Weights of a small transformer language model.
Size: 21 layers, width 384, 12 heads of 32, MLP 1536 tanh GELU, vocabulary 26613, 57.7M parameters.
Architecture: LayerNorm before each block, rotary positions, no biases in attention or MLP, untied embeddings, attention and MLP in parallel.
Training: 459M tokens, 6997 steps.
MLP neurons of a small language model. Each row is named by its layer, matrix (up: input weights) and neuron, and shows model dimensions 144-271. Each number is 200 + 20 x the weight over its row's rms, rounded and kept within 0 to 999.
After each neuron's rows, "fires after" lists the tokens most often just before its 100 highest values on Wikipedia text that the model never trained on; "fires on" lists the tokens most often at its 100 highest values on Wikipedia text that the model never trained on. A number after a token or word is its count.

L6.up1139,185,191,162,180,179,192,223,186,236,167,199,208,205,193,226,231,197,204,185,199,169,215,207,181,199,214,216,201,235,173,226,178,194,196,196,188,160,214,197,233,184,220,219,192,225,222,214,193,194,185,189,212,186,207,213,220,181,185,223,229,186,216,196,191,170,185,197,191,152,182,189,183,203,200,202,205,191,209,195,181,164,209,199,224,244,184,221,190,231,231,143,204,177,245,200,233,224,157,203,209,204,177,176,209,198,221,209,186,227,190,160,179,189,196,204,169,214,169,209,201,159,170,214,188,186,214,226,203
fires after: " " 63
fires on: "3" 32, "7" 31

L6.up566,201,206,198,144,212,188,222,213,224,209,203,235,185,238,216,165,216,175,211,187,169,200,247,187,197,197,215,178,219,235,216,166,200,208,216,175,204,199,210,178,178,192,244,193,208,168,215,180,184,184,188,230,168,190,197,212,200,182,216,200,200,172,176,201,146,212,185,249,200,222,193,211,177,190,193,186,207,202,232,169,174,233,156,170,213,184,202,189,196,193,192,204,193,223,192,221,209,217,203,200,204,178,180,206,199,197,186,220,205,207,220,220,201,248,236,233,178,168,187,203,183,211,226,180,196,189,223,209
fires after: "2" 47, "3" 16, "4" 8, ";" 7, "6" 5
fires on: "8" 25, "9" 23, "7" 18, "5" 16, " Label" 8

L18.up1055,198,182,209,170,180,228,177,161,184,180,214,225,213,186,192,200,183,196,182,198,172,183,228,238,214,220,208,228,188,178,193,208,171,216,202,186,163,179,188,188,236,214,173,181,189,210,230,194,200,188,234,187,225,204,208,186,208,199,199,223,199,173,166,198,206,198,208,224,195,202,156,216,185,210,204,212,181,219,209,196,223,175,199,196,193,198,148,215,205,195,209,205,163,159,203,192,193,182,179,204,187,187,185,200,204,238,187,219,219,197,214,194,206,185,157,197,234,158,197,179,199,175,197,182,207,227,230,175
fires after: "." 73, "," 9
fires on: "S" 30, "A" 14, "C" 7, " c" 4

L18.up997,219,215,224,189,225,193,196,237,220,205,207,207,197,226,158,181,176,221,179,205,166,140,225,177,193,192,249,180,203,194,220,204,210,233,175,188,180,169,219,214,169,217,219,191,211,162,230,211,186,203,206,204,207,204,168,191,183,199,200,206,183,194,209,201,178,185,215,173,197,197,203,204,194,231,214,200,184,207,226,221,204,193,213,193,211,202,181,196,220,194,203,196,171,191,241,218,176,172,209,206,226,213,202,196,220,200,234,178,226,210,199,222,214,205,183,209,204,198,226,211,162,197,172,157,209,227,187,176
fires after: "\n" 48, " a" 5, " of" 4, " the" 4
fires on: "==" 41, " \"" 13, " The" 9, " '" 6, " -" 5, "===" 4

L6.up526,229,177,213,218,222,210,174,214,254,160,210,222,212,211,180,209,199,203,195,196,195,204,171,198,130,195,255,191,203,211,197,166,177,220,230,176,192,200,220,224,191,202,182,198,225,184,215,199,181,195,187,222,184,191,181,224,208,181,201,199,245,203,160,206,156,194,179,197,212,228,171,221,145,181,208,229,219,202,197,192,192,171,173,192,194,183,228,227,195,208,165,162,193,221,178,195,194,202,182,228,242,205,190,203,200,205,166,204,221,203,170,155,165,206,202,188,214,177,200,184,226,215,142,235,196,161,206,173
fires after: "3" 16, "8" 15, "2" 14, "4" 11, "5" 10, "6" 10
fires on: "9" 100

L6.up1300,227,185,213,186,211,210,184,218,236,182,206,186,217,210,182,205,204,223,207,212,187,189,197,212,167,211,221,206,214,195,186,163,217,199,200,172,203,178,190,188,193,206,214,199,205,214,214,191,212,167,217,217,204,218,206,181,198,224,218,200,224,191,189,229,183,189,205,217,193,250,209,209,170,183,198,220,212,215,221,166,170,181,198,182,221,167,214,218,223,243,195,199,195,259,205,209,212,212,193,191,182,235,192,213,167,213,209,184,217,203,181,173,177,208,182,183,188,165,180,189,193,216,190,202,190,173,244,170
fires after: "2" 21, "9" 19, "3" 15, "6" 11, "0" 8, "5" 7
fires on: "1" 91, " BC" 4

L6.up1485,208,198,188,204,175,185,211,191,226,209,214,203,196,165,195,219,207,185,188,175,187,189,165,199,165,182,208,180,189,231,199,211,187,222,188,177,209,208,176,229,195,204,205,163,220,221,218,189,216,214,186,216,173,177,216,236,187,187,226,148,246,219,164,229,150,189,187,199,202,243,222,218,177,161,233,187,201,191,217,182,182,194,197,190,173,174,205,214,206,244,193,195,164,239,159,200,186,217,207,213,191,197,200,187,193,222,184,214,183,205,209,183,174,179,183,205,229,178,193,220,221,204,203,239,212,198,210,196
fires after: "2" 34, "3" 13, "4" 12, "6" 10, "8" 10, "5" 9
fires on: "9" 84, "8" 11

L6.up393,230,196,226,169,203,186,208,191,225,180,215,230,175,207,185,180,188,211,202,193,174,164,227,183,198,215,184,186,198,198,189,185,174,200,203,209,209,207,198,185,218,229,221,186,217,194,222,210,168,182,212,191,196,193,200,197,194,228,185,159,225,213,191,213,171,198,179,187,189,203,186,185,179,177,198,225,191,194,210,219,189,206,181,172,206,175,199,200,231,208,167,191,170,193,188,188,242,213,196,213,213,206,193,194,245,202,200,193,184,207,196,192,207,225,182,176,238,171,199,177,170,184,217,165,193,187,220,148
fires after: " " 76
fires on: "5" 84

L3.up1473,203,224,235,229,188,184,194,137,192,220,240,190,194,167,195,196,183,198,206,195,182,205,206,231,226,227,214,209,181,240,199,210,205,158,154,196,233,228,214,212,215,197,161,229,211,213,198,194,184,177,241,254,211,223,213,197,185,220,193,215,180,176,242,196,194,174,190,216,180,205,216,196,213,162,215,189,186,166,189,211,191,169,193,202,186,189,220,171,243,193,180,189,164,183,204,179,195,208,196,219,200,184,196,184,183,179,189,207,184,181,191,200,197,227,231,240,168,210,226,199,198,218,172,161,176,233,205,181
fires after: " |" 52, "," 6, "4" 4
fires on: " ." 71, "'," 10, " @" 4, "ract" 4, " Captain" 4

L6.up684,221,161,195,197,193,173,195,196,218,193,204,217,199,222,189,234,194,183,169,221,193,187,206,190,176,202,205,211,201,226,207,181,168,175,182,157,201,215,150,170,203,194,183,197,203,203,236,182,246,186,159,222,173,210,191,182,191,230,233,206,193,207,162,220,167,156,183,210,188,203,176,201,147,206,203,186,198,184,203,215,181,194,178,210,219,176,219,193,196,198,194,211,194,218,185,204,197,217,201,219,212,193,180,183,218,216,197,210,225,182,200,177,163,217,191,219,185,190,193,174,221,187,190,203,204,183,246,187
fires after: "9" 24, "8" 15, "0" 14, "." 7, "1" 5, "6" 5
fires on: "9" 75, "com" 8, "app" 4

L18.up916,181,191,192,182,170,196,186,182,226,166,214,172,163,205,158,194,194,194,191,178,198,184,199,194,215,208,218,212,213,216,195,229,184,196,157,164,182,187,188,210,179,170,215,211,195,193,186,199,205,175,221,211,209,241,213,182,173,176,195,220,224,198,170,205,184,172,212,209,206,188,206,168,190,196,209,211,210,214,191,158,165,194,160,167,196,196,249,222,212,225,207,187,187,203,147,184,173,199,241,183,182,210,195,195,215,182,189,186,190,208,182,209,201,214,206,204,201,208,224,216,198,198,166,192,205,194,220,243
fires after: " " 32, "1" 22, " |" 17, "2" 5
fires on: "1" 32, "–" 26, " " 21, "0" 6, " in" 4

L18.up514,206,190,177,171,203,181,219,223,198,192,194,191,173,220,206,200,199,191,176,187,190,205,187,183,177,206,204,218,229,190,211,204,209,170,164,182,217,205,185,213,205,201,201,197,211,177,229,185,220,197,171,213,179,197,200,214,200,212,233,167,210,187,223,182,210,215,187,228,210,202,168,196,217,163,213,203,244,167,191,228,157,192,191,217,191,149,224,197,191,204,208,201,200,222,212,194,219,213,190,193,183,190,172,182,192,189,194,207,200,195,205,200,183,208,211,200,226,170,246,205,199,214,165,155,207,165,191,195
fires after: " " 26, " |" 23, "0" 20, "." 6, " /" 4
fires on: "0" 51, " " 26, " (" 4

L3.up1039,205,173,224,228,193,188,193,192,198,232,198,172,217,211,210,200,154,207,194,183,153,229,171,227,213,253,162,222,206,207,201,236,205,219,194,182,197,184,187,205,217,200,177,219,217,225,203,190,159,186,222,205,205,241,209,201,202,234,197,215,166,215,221,212,218,187,224,217,136,156,204,211,190,164,192,213,238,188,178,200,190,180,194,241,196,210,239,211,206,228,189,193,182,197,206,213,164,182,175,201,233,186,147,211,210,189,190,224,192,130,187,193,229,198,198,243,224,205,219,204,209,201,181,177,182,218,211,192
fires after: " |" 61
fires on: " ." 71, " Q" 7, " ‘" 4, " Democratic" 4

L13.up472,212,216,178,218,177,211,209,174,215,191,218,168,189,175,221,196,186,205,159,208,174,199,196,188,155,202,180,201,209,168,221,181,198,216,207,233,201,212,188,181,212,193,212,163,206,180,215,189,176,184,205,194,198,192,228,242,145,192,192,183,189,152,225,205,219,191,213,221,194,230,165,189,193,157,220,205,201,207,194,225,178,243,202,189,218,202,212,168,207,210,212,188,181,194,188,197,192,190,222,198,184,212,222,184,188,202,215,185,230,208,183,210,177,162,155,219,221,171,185,192,198,215,206,176,225,200,223,200
fires after: " " 25, "1" 23, "Q" 14, " Q" 7, "B" 4
fires on: "9" 23, "ar" 20, "2" 19, " " 7, "1" 6

L18.up927,182,196,213,200,160,147,185,174,188,184,190,186,174,182,187,195,183,209,210,180,191,158,218,201,194,224,205,217,188,190,189,209,207,203,171,215,216,197,192,193,210,172,221,191,209,238,188,210,185,208,199,176,207,182,228,194,221,208,188,226,187,189,162,221,176,205,177,236,195,212,200,184,222,210,212,246,227,178,211,181,201,161,180,161,198,161,191,211,236,211,204,214,189,191,195,170,160,220,210,204,194,215,197,227,206,194,177,192,227,196,175,201,183,194,186,205,204,195,201,198,197,187,208,184,214,226,193,162
fires after: " " 25, " (" 16, "–" 13, "," 4, "-" 4, "|" 4
fires on: "1" 42, " (" 12, "2" 6, "8" 5, " " 5

L18.up1053,178,185,208,212,176,180,187,192,188,222,210,185,208,201,186,201,162,209,218,187,193,177,220,206,213,208,230,212,203,173,198,200,191,187,195,180,191,240,176,222,225,217,191,195,193,228,212,165,170,234,203,182,205,211,223,226,194,216,206,172,181,196,201,184,181,201,198,211,203,190,194,166,206,192,227,202,227,171,183,209,220,175,209,239,245,163,205,193,214,228,183,138,184,173,231,187,176,176,196,231,195,203,189,187,189,227,196,188,199,209,193,194,188,207,193,218,206,198,201,226,189,135,200,178,160,209,216,185
fires after: "," 30, " in" 17, " In" 6, "|" 5
fires on: " " 68, " (" 11, " c" 6, " in" 5

L6.up555,188,207,224,218,212,201,207,162,184,198,189,221,210,238,196,188,170,219,209,224,188,185,208,231,219,203,211,171,217,201,202,200,193,212,175,197,197,188,208,172,222,208,196,185,207,264,226,163,177,195,219,181,239,197,246,189,180,167,199,191,232,190,193,212,150,184,179,217,172,209,218,194,177,194,239,229,210,187,227,218,184,180,214,192,231,183,211,220,240,224,185,175,157,175,197,213,184,165,215,199,232,228,204,207,198,211,184,217,190,216,210,212,193,186,185,202,213,186,207,232,201,187,203,189,195,216,209,189
fires after: "\n" 25, " \"" 11, " (" 8, " in" 6, "." 4, ":" 4
fires on: "A" 27, " an" 27, " An" 20, "a" 9, "An" 8, "an" 5

L13.up937,228,211,223,237,202,191,240,191,207,206,255,214,199,200,204,198,200,192,211,207,159,193,215,232,195,208,226,203,187,213,205,210,205,267,204,154,188,212,171,231,189,192,189,228,247,204,222,206,179,174,181,172,198,189,195,228,190,219,189,206,187,203,171,173,165,222,218,188,210,190,217,202,147,181,185,206,193,218,170,220,218,172,225,196,199,183,217,186,231,187,186,175,189,202,196,237,192,216,214,248,207,174,205,239,230,196,172,202,191,211,179,175,202,220,178,239,203,210,203,208,190,193,169,168,205,206,215,184
fires after: "'" 12, "N" 12, " more" 11, " Sh" 5, "T" 5, " it" 5
fires on: "'" 13, "s" 12, " than" 11, "eng" 7, "od" 7

L18.up1353,217,179,176,196,190,197,196,214,227,175,219,206,218,203,178,213,199,149,192,223,174,207,221,204,188,221,221,201,185,182,223,196,208,133,208,213,191,210,198,190,196,213,213,164,186,183,221,206,184,185,182,212,189,213,173,192,227,212,229,205,211,204,234,183,206,199,178,169,199,238,203,216,147,196,195,194,207,179,199,219,209,162,150,206,243,229,190,179,212,194,178,196,195,225,190,238,191,175,213,186,163,199,191,186,172,234,210,203,230,186,196,193,206,198,204,186,207,165,191,196,191,167,196,207,217,179,224,195
fires after: "6" 12, "4" 12, "7" 11, "5" 10, "3" 6, "2" 5
fires on: "3" 20, "8" 9, "4" 9, "9" 7, "2" 7, "7" 7

L18.up810,225,180,228,199,179,201,213,202,182,210,198,152,208,217,187,205,204,204,187,222,183,181,248,181,212,219,172,199,224,212,213,187,168,191,202,201,195,187,197,201,218,202,226,196,191,223,205,180,205,177,192,210,232,207,235,153,173,197,233,222,230,200,126,177,195,183,198,214,167,200,186,207,206,184,217,197,222,206,199,161,177,221,161,219,218,189,196,217,206,185,205,241,198,178,196,183,206,203,218,203,183,225,217,179,225,196,197,160,201,197,220,195,193,174,231,211,213,212,212,182,197,168,224,207,242,222,204,174
fires after: "1" 21, "0" 21, "2" 15, " " 12, "9" 11, "5" 5
fires on: "." 22, "0" 21, "7" 20, "8" 7, "6" 7, "9" 6

L18.up93,231,186,225,190,182,208,214,207,223,197,186,212,192,237,218,231,191,175,208,214,220,197,249,206,175,227,195,202,194,184,236,216,205,225,181,202,207,173,180,178,195,177,186,208,220,209,214,232,198,187,217,225,248,206,206,210,205,161,181,187,214,210,161,191,169,187,224,201,195,178,200,197,191,185,227,275,221,227,218,212,205,176,189,221,174,227,180,165,212,172,177,183,203,189,192,224,223,206,164,200,201,177,192,185,198,206,162,167,195,208,160,206,185,227,208,225,182,192,204,202,199,205,190,177,203,223,234,218
fires after: " " 31, "." 13, " (" 7, " the" 4, "," 4
fires on: "1" 36, " It" 9, "\"" 7, " it" 6, " |" 5

L18.up678,176,181,178,213,212,206,229,224,206,239,209,187,175,241,188,193,220,178,236,189,205,188,242,179,204,218,184,203,249,183,213,194,184,234,237,219,201,202,200,218,200,182,173,186,196,202,203,210,220,133,201,223,221,182,188,227,186,211,167,217,203,194,183,233,165,187,220,187,159,198,212,202,226,192,192,225,213,191,213,194,196,200,197,195,209,177,227,190,232,209,213,190,150,202,178,205,213,192,234,208,199,184,186,199,176,185,217,252,241,193,192,220,191,207,181,217,191,204,186,195,214,162,187,200,197,195,249,176
fires after: " " 31, "0" 22, "9" 20, "–" 10, "1" 6, "-" 4
fires on: "0" 19, "1" 15, "8" 12, "2" 11, "4" 10, "9" 9

L6.up459,195,214,218,179,202,182,195,220,222,207,200,196,188,213,181,184,187,191,222,191,192,192,244,232,183,214,204,216,214,220,164,194,200,205,218,176,205,215,207,230,206,200,210,187,224,245,228,196,214,224,204,209,202,210,172,196,193,204,184,205,198,201,166,220,218,201,179,201,203,196,230,176,183,180,220,210,205,224,194,202,194,196,188,198,179,166,222,217,207,195,188,208,195,193,186,193,199,216,246,193,193,210,189,199,257,197,222,202,237,198,186,195,186,212,175,214,196,184,224,192,198,221,197,167,185,167,230,212
fires after: "9" 86, "-" 5
fires on: "1" 53, "0" 31, " Website" 5, " www" 4

L6.up1279,201,168,224,217,190,197,181,218,256,200,187,229,195,221,206,200,231,188,203,196,188,204,215,213,165,182,200,203,204,208,203,157,172,207,196,180,162,211,234,203,208,223,219,188,198,186,197,204,177,219,197,204,181,160,182,217,149,188,198,237,195,218,163,230,189,203,181,198,216,196,182,231,152,196,203,213,213,196,192,209,181,202,168,172,220,176,232,201,192,216,201,189,181,213,217,211,185,213,197,195,232,176,216,227,185,196,173,190,218,178,201,166,168,174,221,204,215,189,232,189,190,243,163,234,187,164,230,172
fires after: "3" 12, "7" 11, "8" 10, "6" 9, "5" 8
fires on: "9" 35, "5" 22, "6" 19, " Missouri" 6

L18.up384,201,183,213,180,196,216,221,174,178,204,190,212,186,215,228,231,181,180,239,174,174,163,207,222,190,201,195,215,210,197,198,190,206,218,212,177,195,201,211,188,201,232,226,227,193,207,185,216,198,173,223,178,230,238,200,232,147,200,194,193,145,170,213,238,188,204,214,211,163,200,187,215,198,223,220,203,228,194,218,168,191,211,178,188,208,229,215,205,172,190,211,186,211,235,184,181,225,209,217,188,178,225,175,212,199,174,190,212,214,208,189,189,167,217,189,213,210,167,230,191,212,206,184,179,210,176,222,186
fires after: "|" 32, " " 27, "–" 14, " |" 8, "0" 4
fires on: " " 41, "1" 20

L6.up1384,223,209,221,174,196,184,174,181,213,187,220,194,219,161,201,187,194,228,239,203,195,201,240,209,197,234,221,178,204,173,194,189,180,191,203,185,216,204,200,189,194,173,165,164,229,206,205,207,182,175,223,195,210,198,205,217,184,192,206,186,217,172,172,231,181,231,177,183,195,202,202,207,192,155,200,216,180,230,204,213,178,214,166,185,170,198,212,190,212,190,193,200,178,188,240,196,216,224,236,197,191,208,185,194,201,210,159,206,181,167,196,167,191,181,179,197,226,216,222,200,196,179,201,163,214,198,204,201
fires after: "\n" 28, "." 25, " \"" 9, " f" 6, " of" 5
fires on: "As" 14, " As" 13, "(" 10, " His" 7, " For" 6, "In" 5

L13.up571,222,172,240,170,210,186,194,190,202,180,217,191,192,212,173,176,215,213,231,207,191,203,190,188,177,193,180,194,176,234,200,190,209,177,209,215,190,201,185,228,198,196,219,218,198,225,203,188,189,156,256,221,229,180,185,201,212,180,201,194,193,227,179,216,211,220,208,197,177,171,203,199,168,206,200,208,179,197,211,224,191,158,206,194,202,219,179,195,161,238,208,226,198,182,250,193,175,199,251,199,192,205,189,251,213,186,183,210,189,194,211,214,183,208,214,204,232,206,219,243,212,189,157,194,182,203,215,214
fires after: "\n" 37, " a" 9, " the" 8, " non" 5
fires on: "==" 30, " \"" 14, "-" 11, " and" 9, "===" 6

L13.up1123,219,182,210,188,209,186,222,197,208,172,176,189,189,184,179,199,162,182,230,221,193,176,206,214,188,212,189,183,214,190,182,236,206,187,167,200,210,206,177,192,210,202,185,196,196,214,189,200,197,198,215,202,220,210,210,216,166,179,214,202,252,200,181,199,189,219,210,251,169,202,185,222,202,224,199,206,208,240,193,210,186,208,203,188,233,178,253,178,189,179,186,171,234,162,197,167,141,182,195,212,228,199,205,185,240,194,218,180,216,187,177,222,191,171,204,184,198,200,227,220,159,196,195,205,187,177,206,158
fires after: "0" 73, "==" 9, "9" 7, "Early" 4
fires on: "0" 54, "s" 15, " life" 8, "9" 8

L13.up583,214,161,197,194,193,227,212,215,234,186,245,189,176,184,205,200,253,214,222,215,167,156,183,198,190,212,214,212,220,197,241,187,198,214,187,206,241,172,209,206,163,198,203,185,228,192,216,180,187,206,196,202,240,184,207,216,208,177,230,191,203,166,204,186,210,201,199,216,209,232,206,185,198,185,248,189,214,205,184,188,173,188,208,173,198,223,233,143,207,199,214,175,197,197,199,205,175,177,207,199,181,185,207,161,199,181,207,183,195,216,196,226,184,219,191,205,203,185,209,206,172,231,193,183,224,216,219,176
fires after: "0" 34, " May" 9, " –" 9, " June" 5, " December" 4, " to" 4
fires on: " " 41, "1" 18, "0" 17

L18.up672,193,224,195,169,194,202,214,203,190,186,184,207,210,195,224,184,195,167,195,196,173,180,201,200,202,209,178,170,211,192,193,193,187,223,213,185,196,138,183,190,177,175,184,157,223,204,209,184,182,197,240,218,224,207,222,255,179,217,162,220,244,218,166,194,206,204,192,186,196,225,180,176,188,198,216,214,181,207,201,192,171,219,190,154,198,197,197,175,196,228,191,217,210,187,177,196,221,184,188,184,223,211,198,192,216,192,182,211,214,206,214,222,158,176,170,228,212,171,196,210,193,190,196,197,233,199,208,175
fires after: " " 53, " the" 4
fires on: "2" 37, "'" 8, " the" 8, "1" 8, " |" 6, "3" 5

L13.up1137,200,187,231,211,191,148,231,206,212,204,219,182,220,213,195,177,203,217,203,183,201,201,229,222,195,197,202,188,187,204,187,212,199,200,168,203,167,210,206,220,194,164,198,197,202,165,216,199,176,179,211,254,197,211,218,205,166,187,192,212,198,213,192,206,192,199,180,216,189,189,173,188,196,156,256,215,169,224,191,178,191,187,214,233,220,191,232,194,228,217,203,207,142,200,237,214,193,162,232,223,187,169,192,227,195,196,201,180,192,214,195,170,196,159,177,214,217,227,234,220,204,213,191,178,205,143,194,197
fires after: "'" 66, "." 19
fires on: "s" 69, "'" 7, " A" 6, " His" 6

L18.up195,202,219,206,195,197,192,207,203,230,173,226,172,204,204,212,210,234,193,214,192,215,141,191,212,199,196,212,162,208,229,215,202,193,184,211,186,205,181,201,210,213,196,221,209,203,196,182,212,164,190,215,217,199,174,197,228,208,186,196,206,216,192,214,203,204,212,168,189,226,232,190,197,199,200,200,175,206,209,174,205,184,214,194,181,189,196,244,168,203,210,221,190,195,198,204,209,220,222,224,215,191,217,198,211,226,221,211,119,196,207,166,211,203,201,213,186,228,176,221,223,171,210,207,186,213,180,200,199
fires after: "|" 25, "2" 16, "-" 10, " |" 6, " in" 5
fires on: " " 79, "0" 12

L13.up1224,204,184,212,179,213,180,204,201,189,211,198,215,217,222,152,190,202,196,212,200,197,190,229,187,185,196,220,168,160,196,208,190,190,183,181,183,205,187,204,208,207,193,193,201,233,204,201,179,166,217,206,206,199,225,178,207,174,211,198,188,186,165,181,194,188,197,201,235,213,204,181,170,186,181,206,221,199,193,178,220,188,197,182,188,226,205,220,185,191,196,186,217,152,216,202,206,176,193,208,182,213,236,208,150,219,221,222,215,196,212,226,206,185,249,230,177,196,208,248,211,187,171,145,182,226,188,203,201
fires after: "\n" 33, " ==" 8, "==" 6, " ===" 5, "0" 4
fires on: "\n" 44, "," 18, "." 12, "==" 8, "===" 7, " \"" 6

L18.up8,214,208,236,203,217,188,229,181,199,205,193,215,220,189,177,188,218,201,206,182,158,135,180,208,188,197,203,186,207,217,159,183,211,224,189,191,170,178,228,194,219,226,215,219,212,201,194,206,180,186,242,168,229,213,194,210,196,198,188,180,213,188,206,231,214,197,218,181,165,200,190,203,194,194,210,208,211,207,200,240,169,223,199,171,186,182,184,201,191,212,202,193,195,199,231,221,194,208,206,223,200,242,186,191,196,234,222,193,202,223,213,235,207,184,195,233,189,217,172,198,170,186,158,166,216,209,177,155
fires after: "\n" 73
fires on: "==" 49, "===" 19, ":" 9, "_" 5, " \"" 5

L6.up326,220,164,203,234,171,167,199,203,236,194,198,201,161,211,172,192,185,216,218,187,156,184,222,199,182,242,199,185,242,176,213,213,187,219,215,204,208,166,217,179,204,231,190,158,220,221,225,207,210,186,180,196,199,194,204,201,198,207,191,180,189,212,199,199,169,174,184,176,168,191,197,174,158,151,212,236,218,199,217,196,178,206,177,195,232,185,215,171,209,162,174,163,193,209,201,183,213,197,224,197,207,187,182,218,235,259,173,177,217,202,191,186,172,229,191,210,217,209,179,185,191,239,205,179,214,194,264,193
fires after: "9" 54
fires on: "7" 40, "8" 14, " aw" 4

L6.up1057,200,169,194,196,192,233,199,202,214,182,185,243,194,203,216,204,185,176,241,201,192,215,216,203,168,213,207,221,181,209,219,185,166,201,196,151,170,199,168,193,200,167,189,172,198,219,208,189,230,212,209,227,184,175,186,198,201,212,194,200,179,171,173,209,202,178,184,206,179,185,184,235,167,183,211,204,209,175,193,214,196,159,172,206,256,194,209,203,206,213,192,200,182,193,185,179,183,208,190,211,224,180,208,198,229,208,194,229,225,175,154,200,192,200,207,181,214,174,194,204,202,228,171,219,216,185,226,153
fires after: "0" 26, "1" 20, "8" 16, "9" 7, "7" 5, " in" 4
fires on: "9" 81, " Paris" 4, " Zürich" 4

L13.up290,240,180,182,185,216,202,173,188,215,217,224,195,221,188,236,211,188,182,254,229,196,158,195,199,200,210,179,199,259,196,222,177,188,215,211,178,214,198,192,175,174,202,210,164,242,195,204,175,160,213,215,178,223,168,212,208,183,214,213,176,178,206,202,157,160,217,153,191,215,204,188,227,194,184,208,208,222,193,207,216,199,191,206,214,198,208,219,196,194,199,168,196,179,225,188,218,211,203,220,202,213,195,200,206,204,204,218,176,214,200,204,179,193,174,201,182,194,183,174,185,191,207,215,212,186,187,249,191
fires after: " ." 24, "2" 15, "." 13, "1" 9, " W" 7, "0" 5
fires on: "7" 22, "6" 17, "2" 14, "9" 14, "4" 14, "8" 4

L18.up1439,180,208,188,237,130,189,194,197,212,169,225,191,197,204,210,201,171,209,218,216,175,181,207,217,202,219,199,200,197,167,200,235,176,186,227,224,191,196,213,174,217,203,209,184,215,203,213,159,221,206,206,188,206,197,190,197,183,240,204,208,235,193,189,196,217,213,198,222,215,212,200,198,191,149,182,202,220,194,223,215,191,203,191,192,230,173,196,185,244,211,192,188,195,192,237,202,207,187,212,170,245,206,181,223,239,202,201,193,194,209,156,206,208,198,204,195,174,172,183,175,170,173,195,154,174,225,199,192
fires after: " " 64, " (" 22
fires on: "2" 86, "." 4

L13.up819,171,239,215,194,193,205,179,203,227,206,241,207,191,190,232,227,186,176,199,180,189,190,187,182,197,205,214,173,181,218,182,204,217,200,198,213,139,174,197,212,197,196,188,198,206,225,239,209,184,140,180,235,235,181,198,203,208,206,196,183,184,198,215,225,187,197,209,209,202,210,238,211,202,206,199,193,190,192,194,183,195,192,199,179,181,207,209,173,206,216,195,137,220,186,180,186,175,203,205,187,172,202,177,200,221,192,219,191,192,203,215,157,182,178,204,217,199,184,196,203,209,201,174,174,208,210,217,200
fires after: "1" 26, " " 25, "\n" 7, " in" 5
fires on: "1" 26, "9" 26, " the" 9, "\n" 6, " " 4

L3.up998,208,196,255,209,185,176,192,166,200,203,223,202,216,166,187,194,169,216,218,187,181,190,189,211,228,218,209,227,217,218,206,212,211,166,144,200,218,224,220,216,198,197,164,214,212,209,211,187,165,189,212,235,210,209,211,224,188,213,196,214,183,209,240,189,204,155,185,219,196,221,208,187,220,167,221,195,186,196,184,196,212,185,196,226,208,209,214,215,228,192,189,176,185,175,201,209,199,218,176,210,213,207,182,176,202,186,189,222,166,169,188,167,197,194,192,245,175,224,223,211,198,195,174,180,192,224,193,186
fires after: " |" 53
fires on: " ." 64, " Minister" 9, "ract" 4

L13.up1473,211,193,180,177,166,197,190,195,207,185,237,160,211,163,175,230,236,214,215,178,176,217,225,228,173,210,193,208,223,198,218,172,196,215,210,160,191,170,187,193,189,195,182,198,183,180,201,197,227,178,168,165,230,215,223,184,198,204,212,147,217,213,191,211,177,207,212,220,191,220,195,194,231,188,227,240,211,204,213,215,200,188,220,187,211,163,211,250,194,199,199,173,221,177,204,206,201,188,227,213,194,177,182,196,210,190,192,195,194,207,196,202,197,166,221,199,209,222,215,216,219,185,184,164,205,170,205,187
fires after: "2" 50, " " 10, "9" 9, "1" 8, " O" 6, " Without" 4
fires on: "0" 53, "9" 9, "8" 7, "3" 6, "'" 6, " Pre" 4